config.toml
n_layer = 13
norm = "rmsnorm"
norm_place = "pre"
norm_eps = 1e-05
rope_base = 10000.0
qk_norm = false
parallel_block = true
init_std_up = 0.0445
lr = 0.00604
beta1 = 0.95
warmup_steps = 200
decay_fraction = 0.764
final_lr_fraction = 0.1
batch_tokens = [16384, 32768]
seq_len = 128
MLP neurons of a small language model. Each row is named by its layer, matrix (gate and up: input weights) and neuron, and shows model dimensions 16-143. Each number is 128 + 32 x the weight over its row's rms, rounded and kept within 0 to 255. Numbers have three digits each. A neuron's up and down rows have the sign that makes its largest values positive.
A block is one neuron, or neurons of one layer that tend to fire together. After each block is what it responds to, as a language model described it from the Wikipedia text at the highest values.

L4.gate59:206112117143104154142075092112108114122137148144113170129157148120149073122157106173131116123142118111114144111172083140115205168122071117144135138124123142153139122174126106106148088136168160092137157132088112138190171144099087101112169121129103049109171175114101061115096101146036189158134127120162124154005150145087121087210133116154172071146168110121169155130101111119135100113117
L4.up59:062109123149119145116173132093122142113047138149077127164118154143089109126101088146111123142093117159142121089111158190091132144161093115144112095093186058111155107198143131165186100157089112151075046106126140070125085141168077131134118149094109074095095092059177159170131179090088133110124081119107170107145157170107102172103135145152103130083102086109089107168115091134128131164138
L4.gate106:090155131179143126142179124139059139198115087136094121055162075156172155113135128165101120088144112122124176067146135111149150156086152125122133118140103173127129188114120109130126142182187139131129052118134185104187087091169090147058106132103150107122133128148120186136145087182103140141161195146161122123083160149093164089153096131155126135131100099144118102110090162081131123128155
L4.up106:139098127136130121084146144140164075096150136104161084114170158146111135081115139121148135107100112116116107103164108115107194119065090127094104161089142171126073118096186137157120138135135156097103130156099157084168158141159086130133079164141164088159150089118140124140136095082129140042122149148155088105129161140127155056144134116132081098178092139186182099097088075176084129049120
L4.gate275:152116155149117090115150173104069142103163150160122091092142103131148115167120139140170237080090096151142107065170068100159123088148161134143118083129145111102146149159154091154141126112132113133060128170100105144101125149160086123093077083107143109146092154194175102137160128098109055088179152089107136146110111176089160097090154158142150134094104119111139091103101146104119122169150
L4.up275:151120182151137095099116133103128117109122175130081141141151138129131154118088195120152170154116098089126141074135138121108151166146170042107083144098115073151105150130139131126186172108122166109118114135130084159149154127068107140194174118123145120163172089062114130083082111134140096090189161094106107161161154124182101068092151090187135127166114098169117067181140193095061145213079
L4.gate356:128096155137102099136094159127075148087175163143082139142176028138140151135162137138153109107194115124124118106184170074139120200142168131142092170135159134157126116105172102079144155185106110077186086119110143139172098134136096147046148117144127121177113163147109159154124137144079112050107143100164128165127121124147114109144148101133114096175102147134174106167095043117132170149098
L4.up356:114098141158090147113128215155132126122108122137099120128130187105152096177136079170203099088142046131075172118101161118166126118119118142150186100136138132104133147175074128121160100187077177111084172098134100167112148129147134180128146107070067121127121126116135080102088128103077145151140124139111088133096073159129168090136130097146177184157138080160088125145156144142156087116134
The word "as" after an actor's name in film/TV cast lists, such as "Matt Berry as Jeremy"; also connectors and label words in credit lists, infoboxes and tables.

L5.gate1:184131125140093136101139092112105176191186114154139112085133168132112103127108136131144118156076043155124107133082125105119121134137120107054143161122145159204160173126107123054129122115186119104134095106110193138143114105108167096165146148147133136109117100151091170144153054122185164151148145111112116097093094124088114120112144112161159083125123162174111109116107127076156177166163
L5.up1:127115119113172137157139105086094094125177192133136110144111100108086114092133168127088110183168111059142160225162083105036109095121132126129137135118111076104143140117151063159139190098103118073146130128129114048118093165153119071127129142077123102125146139143116125193138095147172129148124138131089165100131156144123188117112128151093120094160144126091126170174149122123119101152105
L5.gate306:108142100109122117140136157137080122132128045159215109108153130132169121081101160137101068181096072170108081131081089181132141134139154106121171159115104133116136124151065172156141145126160108105128139101123134092116065151117165115045165150114088063070131127169138133127077128144150204088142080089100130130167164145131154198117111149122068102141099080188150161121062110137120179100129
L5.up306:133154109086110106117159083171103201082118132156162042095119139110111108106046091170157127158123159171102117144152152173132135099160130104126185137078084167142124113155185088093079116107097130139173151126099145179088138163106064159126111168105166149111125137173123115161110080124147089118155205094135140100142070051092096072159110137207167101103149164184186128107143114133153119127144
Short second fragment of a word split after one or two initial letters, e.g. Q-at-ar, Z-h-ou, t-at-too; also words after headings like Senior career, Early life.

L6.gate66:133194132096181056177132139133136124119154163089124143171148133158145111212102147152120136192143129111179177068108164091073157117091137119129104131092147123176113077145127181134093123173126138135130080129143141145147108126115127114099172127069126149134143104156158060150149188136074152159098082123139125119185118144106126143137189177134176137032157156149106128141154135055098152139047
L6.up66:147129136120179124106109156105173154143055148118142120111114089091117109085133137140165163108132094135156084180140144097099158132141173183116045150068128148118104111104139159107105111097125187189167177122184087146158159085172182177113117105127079171194116131146117138156118068126161138175145125098149124062163180147166118162158130125135105096076200074163121112126104081144042083129127
L6.gate166:148149156120088118147089098142116086120149069125129074181064128131099145182112160139131155167101110155126134097116071133109131151100105213110136161151125133192119168115195175135158115130090099203170145192191133128102133121076114096116092108146148158140097188164143125105165098134167172177140121104095182183150100150163136140229127127118101179103145108156065122124087156104138160165133
L6.up166:131120126182101043108125156092146079214204127167112166093129121098135073130124082148139116173096151133130153197156051138145101161121215122146106118118123117128059147125126090090119126118172121131130112132117138163140146117126147063132075152128116124100139136234136125126181102180117120146089117159101095094162171096167177182157119127116104102119112136149088077092134131116161160123092
L6.gate201:121034173143090108145159126117120133137120086153114102183144162123065121166057147179173131156188110173104150046131137090105172184105120127184074130086109154198107115158127138055157078141084121093118169114153171066075140117105126115173132146178099108088169195115108136124109085134130130073088106077135139119095135132093134142122065133107125135138073126107126108112117125107120148149129
L6.up201:101177130108121112072080123132091105161109069150151073144180188106140099141011172106141049158112168127167010104148120162143129126149117139148127121090130064134161124167156178131127138111082067130147162115091078149127090078099146125173082096091109113104163101125128147169091104132151132107100127182139098119113119174166143084142145165081119164154119155086158109126090130157144137087122
L6.gate244:166123125116185161147089119111096123130133163135099165140156145091090060156107113124085142130114056155095071106083127084098125124164114141068104112108151078144153115155154100122151140106170078156136135141101166091157136159085143138103152149205114132104142093144085138069111085164186112160129109075130183107157108160112118101118194177151121134088179133175089146120107145159135105158156
L6.up244:146108100099181114102114165107121146191143106100122094066140163107118096179117063130088147130156161134098121119123113111107112138151056155143121083158118171139152080052158084082148122125142141096124129150090128146082205125089145155163095153168159108131120144116103124140123110202112111193130139207084145164113099120141149095145116152123118102212115112122062128111144181112088109098147
L6.gate263:107107149103076144165091169123126185127101109180165154086138173173138152135152155158113082188084086080110105174117131171157110129139124184071096145142133108107101147146149140169062128056094134152127153127148124122201163096137164110162079136123153171145123200161074129101100143158158074189179112084140121172136105127123102093176120152123172139113070111143175102175122121089122119131139
L6.up263:136133110166057140140188130106114186127176124053152146119102123133115134110115146149101113118131177131132156151146091173092137110117142104106067108126095147053145143148115102144170087096131145145160158131070174119153118138107141147042071184115124107160130128195112078160122111126186132143134090102127086170140089110113137118193181118183132162088109165166095128120144182175109064139071
L6.gate308:150087130128121170181104099102138122178119114144079144106129099172165146139149115152083084119125089148157109125142141114103127138120141193157124156077140043086157184195118083097169124157096076124191107185150168139125134104060066076179184118092119150099116137180107117163145191153113152143153134092154145113151100130074172123153156140117094148138098152163067168149106118114062153148132
L6.up308:132111180130152091182092113105198085148150130062119173116187074073173132132088149131119125149123100141138046196124065123101124105117115141134128188145154143137134097111131158132176149121145140121134107123115124141102120169127149109154145158168106172077086132154116157175152156139163172104155146133084151133131155178126102071153118142123126139096154179088201141109134123156092125127159
L6.gate349:114064100131140065103156154100087128145111166142084111145146115120118164129116105119112153144139169104125137095157149130119109124124131091124120212159106101130058092114173122065164144145086078124088089111074131112106085173150129165152108109088189153168090053170150130129128075153116150100103112139154173111120105123207105119141118152114162157112080140096130147120121095119159114149093
L6.up349:106111088144177076147151147059143127178138127120122159119128103195175161107116133147120143168143121177137113142094173109152110123152129164122081114198137107176194171168154114108119170188179167105143123110106158103111092133122103158095154117076101166153017149079141111121100114136115159119155192145103062099118106140107105175160079166124115118092148083135129159114166134161091126130133
L6.gate353:129080186184080141181074145056088114186101136108126091187108169095087111092077103085139121143131171116088098116156138119141086118123112149101112091111151131168138130117146180152124131098055128225136149103170163158099147133120149116123106115104157126091091097133119087131120060153137138095126180162170144105115132127112145115148136161125144171166116093125150155148124108159119102135117
L6.up353:175096164168133085131067174121098126085113180117110143149159121104093127148113136131115152107138193158205102099158076154138090179131120133085101150148141131129156126103126058179198097106051138096119132114099125143135117090136102095137139142125102146150151142130114165108131103167147137148130150152116135118112200156143111123127159120144145156078149114108141151106101137115133152184153
Last token of field labels and section headings in templated Wikipedia text, right before a colon or ==, e.g. Website, Time zone, Career statistics, plus with in census boilerplate.

L6.gate76:132118145123169139163194108130114099175055143171159106161081177095145135153155129036128043110109104088139114128140150129116090183115115077103113204173118141142162135089138132148071169117146037048102115083155105138203197051150087104152142038161108084130139117124138108139126164169093151165124138166122143134118122146154151150112139098106167106111175089105147135104168140128116156184165
L6.up76:109142095129143126122173104107156141173143154140086137116183054108111107131113161130128083115173176112172157139117172108130148055190142049144127162109175171147187196128152071137091145151110217109102114072103107106160161112135114134133155142157092101172104148061139114089140088180134130159100092148166151140090135127117144119092139159164156061178137108134161105141102152098134129154087
L6.gate92:124157082141079143123155095166152165144140152153141130110054156109120099138163155160115029180082120141154123154060167194110138069151151116114080125115101155155090177067100151172127154202095107114114155158128145119134108098123102221113103137163167163104164120114162143126068126132111154121190159116094143124118127118132118152127116131098118175162115126144106099105181148136142088119173
L6.up92:106125121116101107150123117173102162190165160132060138102078107133130169173121148104153108151074142157104161089123128122120111121086157071110167182202134156164138133130124135141166159135110139095077082129137096136138096134142107096119081118095169091173097098100165210131139135162099136155087137093144071207087180192066114110170116097174144166117136131120168121086104079118166196170171
L6.gate112:141132104141084141084179154112102130122133162144118108078192114130176156153126152095128225170184109129097185127124171124104114071148091111105146180173145092164171168103119177122137128127150095117130129120133163121092131124174166161124162150139150093117146079131089107063116153174181089128105203109110140095084110107116131119154204129182141171163155155132156099149171159140096157105237
L6.up112:092100117160146153165183034190151104172154196134111126125120141171067105100069140111081147158141142079091180138151095188050134124125154149147104111163136113177147132083113131099125095127110062121095104115126144108164096110122123187115110111109081126131140178166160116107088105176130104083184078126138119132132116137164155117168089082031118157127115098177180109178057080085120138094083
L6.gate171:158204146142122104144188182200100165105147099138120097153105142097181126141149153080143115132101115115148120163136090146224135146159150096082107167130062123111123121154057175203061112177114106073128149113180095106161131142169136156125134139204146150094100149094146147168065153145135174156081136099101090143075137115106182120088064156122118129118149106158141118147149089152095125178126
L6.up171:132125112141193167133183143172154135100102142135130090084120171107142136119152142110113140156123119146158126171070082147132147132153160109120179176101100131132136156127171135172131103099114145102087145099080100142094127178122123152127126192153125114126081131153134172130175102157136120117162223103084155068075146158174159126183187109168061180093138100087116124087143101199159148155215
L6.gate198:130117145119060135108147170114136145127090159077149137133156179124135123195124153125146087169118122093162143095083187207100155157142131122091099143095136142144107147086173128124132139064070110101147136093164119153121158129103128118101145098123190101106102189124132110132144130121101126085179101155111116141167127142133129121213095115082166047173150076130149167085103150088118111129071
L6.up198:071083144116122141147138151101134136127128100096120127104180156141152090118156110135197119180080088148144166074111183115106170103124139104058083105103186117164137167104063131106147122182129122141095121162137118114137095120153065165173026131103101142099147153103110124134105116182100120110154150173086113109087077139124121134106124134100137169135149109144174074076104133129100093133155
L6.gate199:115118146156084118171107090141130049126071181158161122129112112103152108123143123138170156118116098080109123174145117133114124111153100135107109172136122161175123088147131138168154112131157041120138105106077087149146095098087121129063102157147115100097110103155182145148126155023105173123158191098163163095106052149107137143096200139156136117103180153123153118138148125102122115114099
L6.up199:155122163156158177088127138132092156153159165065165089133145112095074160203179065161136147129126124183145167078097069118109149167144131122166086103100110070100118154110173107108148124095159074117075129083118144144107144135119117107175131104115124099065096134079108154144083121145156110093152128094083127143169144131134143136125122160220123126114138111150126149107121177149100150147136
L6.gate232:144141142162092141133174186168130138148135075112174153092125095127190093085147135083107061097108111117140114124148152130122116083130149163152116144168113140168114133139075103185140085155165131144160111130175107127133160047137112081155149110166103174154146180135153046155116111185165156098178149145227123062121166152161130092134098137114082144107168126106129104176075106155116127138170
L6.up232:143129105119125083101116122139134137107093183131181180064141101060109175211164125108079142105111111108172153177088127170118098128090140081088106116102130137085100123106127089092170140171114124141142205080142094135078100181079128113121088134139159109127146084082140166094155070182109103145102099070108125175104114086078143118171130088141204122136119182080129090137105114116079148114120
L6.gate315:179136145121149075171134101142104123124219133150117101129078151081119156181150128169134166066146113065187111082137168123164125176201146101097135160150115196181130187113180084161169100122116161089081123127158098201122132110121102146091186153128152132075087122108205126126101131108169132165086147177131137159110137137161116102135124156114116155217133122122067140094136122179151165142146
L6.up315:090108188114137114177186072108160177091172154107132108123143104197123151117133109139156129129064113134172109103115093155106128127192167120158174142132119126113176109125079138134148128173072142071094116113144102142204129181174120124069097107132163136134196161124075087125135138119091132111124081105097143096153145155096180111073121126107070151098119171071122066120146119132144144075116
Function words that open a phrase linking to something named earlier: mostly as and with, such as cast as, along with, referred to as; also that after a preposition, such as to that point.

L6.gate90:155051094086121141118127201085103138102136128074162177183118129154177071116179108161150151091087127152112116125119121085075155174096129154145114112203087123116164134101176162100087151087100137096082195156135112123106123127154136065146145078144168128173103124148071194136123136108108144187143103134134166165170151168122121168079191102098110135092141181108179165148158147079114164127138
L6.up90:130128095103104193187191159186184133110145197091110171181202130170176080134157200110135096097106160133164189136163140146143099103133141133118125091174074175107182122122159166176145111138176163128113103119149194173132109111135149121112112121196110102151143108138059156087172155109109114115118172139124126167089186111164088160097148108083130134066114081107098107154132105143118146119143
L6.gate91:151086083140149131130097162194110150122132136138167117159110099104162122120148095189108180116154091094168166164125095134159125149169101106125151114154072162115139127135106113108095162170162159113138109179143120095108176079094062144154116120107123173043100115113188146110168144071128111159117255149120193147106157133093113103105145098084100078104132210165148112125123162147111161154112
L6.up91:102162081100135163138119131146117172124124139199117092089126035086138110100118083143091107143123165085205097136018085142147154096147115126119111113151068185102171125092132082140165149096098100134135123144122147181168121200108163131121139161162102127195158172097144119161123182121158092153118158118164131190095140105136108166148153169126108041096121128192084107142121108121181109082132
L6.gate149:128150144136100151126138104148124124106055187141116156135119142144080136083119128170120080094133138090110101074120127210156116055105079182118150065146149104125156119164119192111091135122139168123091192137140117116125145132138164106139171194107170114103076165144109162171082135216155209126123138132134111100081116143128170110135151135168096146143093125178145149157076128157128135101134
L6.up149:088157137158165126098114153144107163104145178128172074114147132137050148148126131078145127120122111105134129122137066138167155125123104143138052175052110093101090187147126096190101135161073153105089175160093117135135118062134103112086157172119112131105150107093086080136126112160073192138123135077112104070147149136136170115186074107108106127168151080106152142164152165144117149111128
L6.gate175:094137144139070147086084129174088143092121168154137105120128064166076128128108123120095118106134101195117161193158112085139094125165119152118062069189153132074089103139126102167162134164148133115114128106136167097136215084126139146106110140186124110143133157135118112123170154072143173185155156119134192075129078140096158133183116072146092130110124089079083121159088195153165109100155
L6.up175:127187168180119088164148092145102172070092094146120129127083108156174177163155211162115087140147213127124133155150118105099096118153109140163172094152137112077164144142163085171165100061160110155088174088156102179113142129090061209155116076076168116122197129113114154141112104148150070172123114057134138089135152148106153131112148131116093164133198102158099131179156112129163129082092
L6.gate180:154189088145161093137165117143167111135131153156138099124104125153157087069134118153125077072141093166142107125140108157179037075170137045121096109110139134105088160135180115122169162101109172098138136174086110159120159136113118200107100133145125118099175100158156128120068056109146139183188122140148132138081124174118127162122112062186117142167164089072161091114146101159092159120164
L6.up180:128102138094109084091160094097153142167122127105140173138116081065135076085167123134110065120072116106145123116111099183078119168124131073169155101070097161134108153118133115171151075131146099117103153166125161212104120125136104159103117133100145061115103151202120195141143126109127160111138106121129143088201146111037122130126079125113118109123173131109140148171162109162141074115136
L6.gate251:182127108109161154113112071113151141139181102148119087165098106123119084044141110102077132140060126121084082141181120151213126097084114104132162179115142093088110094088141116115112123129104103110121153174119134156162180149130108154164140169136101117130176139137120105140165151107135157140211104051146115087165137158103145118117086105111091142124111135095075136094091118119076119078071
L6.up251:135112100139143082124128139071148097090125140160194133089078129129138129132152163109156144140106115222115089143121097136145189113144205140146152148143118144126144127163082111104121114117114157112152107111104118144117130126120153128127119114069161127096129151215103106127140147044187168170124090186083104125117120101117170141182165112121142147053103109104086168134134142139059080104133
L6.gate274:213116178123129088127072152125127159145103172090147123157098065067138118118150171131159104065139107129145107121165114123176118110089122116172124135124122119050138124126125122110118150091138043097164112149155131170150124112073124100092149136151135129109172161134121078153074174060124123144084107147143164149136121138124180136126170161059146133095146126156149173071117140101067072114089
L6.up274:155068100131154064187203195080110108114182127075135119166141051130154186164202111175141121096152118144087133119100109100122139112087104172146110147146166150160078082167154111111148146098189115153128101166158159092094108197111131149076121160135172161118145114157076151080131132158157142099119134086104080135096131102162145159126136134098040170131122136089124156122118167135143125076137
L6.gate325:171096151100133111084088205189109129161110131070181149140156186142147126098090091106088086106145104143089130126131123096211096062095128109134138082146128105075164104132117119135147124126192137153137120071111165096146145147078076129125105108130138056125093093125131135097175118069125134182145121141115159086130126133130125136167129133092140223090151198152117106107117150153105128139117
L6.up325:140106114116148126085183159211135142082084123126092119183121096171173078143123118138132124156147121109095109119132067163170134114176103197134133153137162120114104169076151122135136127144156177136171095133115147176148093129118180104129161164122133144218086126111179110122087157106129164092052123079125116105141105159097164183168128135138158141104121105145123125112071123157102093112065
Mainly the hyphen after al/Al in Arabic names and places (al-Atasi, al-Sharaa, Al-Najma); more weakly, mid-word fragments of foreign names and words (Jiu-Jitsu, Plymouth, Krausová).

L5.gate51:121109130112131119155157086109073154135150130124122126083111147189150161147148097125122136135069101146099131074187115186107098136154137155171195088167124120092069187179139152100126144090085109096069125106084081164141141199107082105112132111108146072190142160202164105080070112144157110138085100110104086146114171105175165065142129157127102147181112109139153093056127125078096161134114
L5.up51:092129135129150097150118142117107138160130115115082131115143146172125138101086074145080125126112113090158122143136107098162135197114181105094134154187121086085214145129161095080101092153155109161132125169112105137134108151168102100102105119114150119115157091087111120254104148115133094127134077091099099155105135139114115116163108207089107116114100092117162139147164152081114168130096
L5.gate325:127110129124161116150104176114081182094049133119122148130149121146165095140140096135112123189122093153097074131142182121051134187131109135125070135153091158107157142132150198060210107142081117104120108124138102105134164141156141163164120124147123077152109120098123094179069095168108082087073131051081176139119104184097133098084181136115133151174096108136137136150116147113172135088115
L5.up325:130147041095144103146128164179146115182067134179139170155101157158126156101167104115205136146083053133108195137145169140119134212080145120133160126141080161072166153132167114151148138119174110085091079159164140117123106125149057174150138114101137136089120172078135129147122199181122059120164101066166142095117141117134098116079134117151118152104113155130114137169109103114145141108105
Colons after year ranges in infobox career lists (2008–2009: FC Emmen) and prepositions like by, with, in before a named agent or team.

L4.gate102:123117132155096138092140132145093127131151164077111087139093092160116119186140126149110174129169065171067128112080120135098174172095145104192106168136082140132120093094187078137130144138156115170164062149107117176091107102127106189147150133136196116106088094081145102145137180081132136128160172140138114180138054142139177133127189106109171156140088114080140142078132157095220082143122
L4.up102:114088123095177126102089063123126128207174118112151137084130081139157131128148041181106188155135143117138098046146125122092097115211123136130115153125098084210150180119128146128166120084173190147130133116139149136032077142120141097129146138161138116163132104149087102148180104122170135162113101094182134102131109150141148145092153116128113163126048148115106144136110092126132180142134
L4.gate158:083087143117114142117118133108121148141161067162173147134121161090128185180098063128196128139214095131124141142158081119156158152094101129090100074113165111138117087077153141142103171087134113151096122196163105163112132104123116064093110156109163133114118148111085089137168090125108087168145098112073135168162189205139112128183124142137101156151167151144203155121110077100078106142129
L4.up158:107093072141134080081155112149112098180136079163102135111108161136123079132166099142156148134155119090086122090072135092130135081115136099068131192199160137180117093131193099122158208104123131101088132142110157212133096132147075120195111138097124123170142164110164174128189121117122094088146103102116134113156152085133117087118192154063177152117155136116130146090137133105144214128128
L4.gate162:097087107094143144150155151150132049136128151108086112172096171161121144179148119108125114095147080135143090044080164118139113114065151096123108054178086063147174134153144143157174182138152088153095118134099139164159118129106115141147178107108142082139070138115071100119129077095164124181064135111133103167127118149131160177080208181127129128145142095157176159051136147144120149138168
L4.up162:122132103093144172105164183129142134102161060170154109140137102142078140141091100066142160103166145124203100088169087052132143117157181128096153130148100111179111109062147110084095109165139164089120107223121124180131120185130116164106143132182183145115071170134175155142140110127100115115142142155145171120166109137120186150117115118037145140125185103185130111085120165100177127125132
L4.gate241:089108189106161102139101153090138094136090145124116137180120137149122155109134068176108152124097168119144105147159109123068116124111109131124096129118098073169107131152133147167139180158166080113144138151138124163222138142166111122109169063115097058046104107133183170159139124092123062145166107094171121140129090146134147118125141131110149095077106107158150143075168145103135107159184
L4.up241:071130145114185128088114129150107156136068128121131138177112180183106156150138064137068196149133167132086106065137143111153177137163223146141099112131045099160109126100135180081115145163183143150135114093162157106108166161121154169160081078077109200148162094100094144084108156151139077095203160118145083128152100094129117128096148072099155118104145089107118151126117128116144118117099
Field-name tokens in Wikipedia infoboxes and table cells, usually just after "- " or "|" and before a colon, such as Website, Genres, Density, Home colours, plus "www" at the start of URLs.

L5.gate20:105104154114120139061096129156138098043092133120156156140164143142121135168119105110138089134121133093068137109140139135075072073145102176116093125126148116157118122119133133158099138127129086088132187116137157169079123168051119089183166116156133179176137041157091160112142113154090129120134153081133030122134130120124038109089128108158094098131118119137085138154079123103170092091197
L5.up20:158135132113232099128142175099112106102097122066137128123135117119165133158148106175180111146130111095072119104101119097140159161113075129129156145095145133165150136130108208097124130177166118123099189123111180127136115131105115098137131082134146168149151119134186082133132105154195095078136145095117166142078104099117111086149136114128051119107033102183126163151151125129104153162178
L5.gate281:168115178139167096113126157106184175180050131109099136156120220127146140144102123136130112171182183095089139093107138127115141155208116102152094123143187127161132101154122192075115113153156130119139120112098114141152118127091154160181146153074108143164112149100071095140139113131124092067159041140142067139185113101144071152142130147153066150115086126149089113112066117159066139119165
L5.up281:206167127154118103138114215129070148158084134147130150122074159158177152089093095099109118124150058085125045136144146132113126092082108161138136114192135089132156158119105190122160152197108109117139114181091159125157128160111108118125124097135115119105087083146158149165111110140154140062181172182110146149155120194149167135135187092167162118133087092143102099199128133085104060132143
Blank-line newline tokens after a sentence-ending period, before a new paragraph, section heading or table row, plus markdown table separator rows like |---|---|.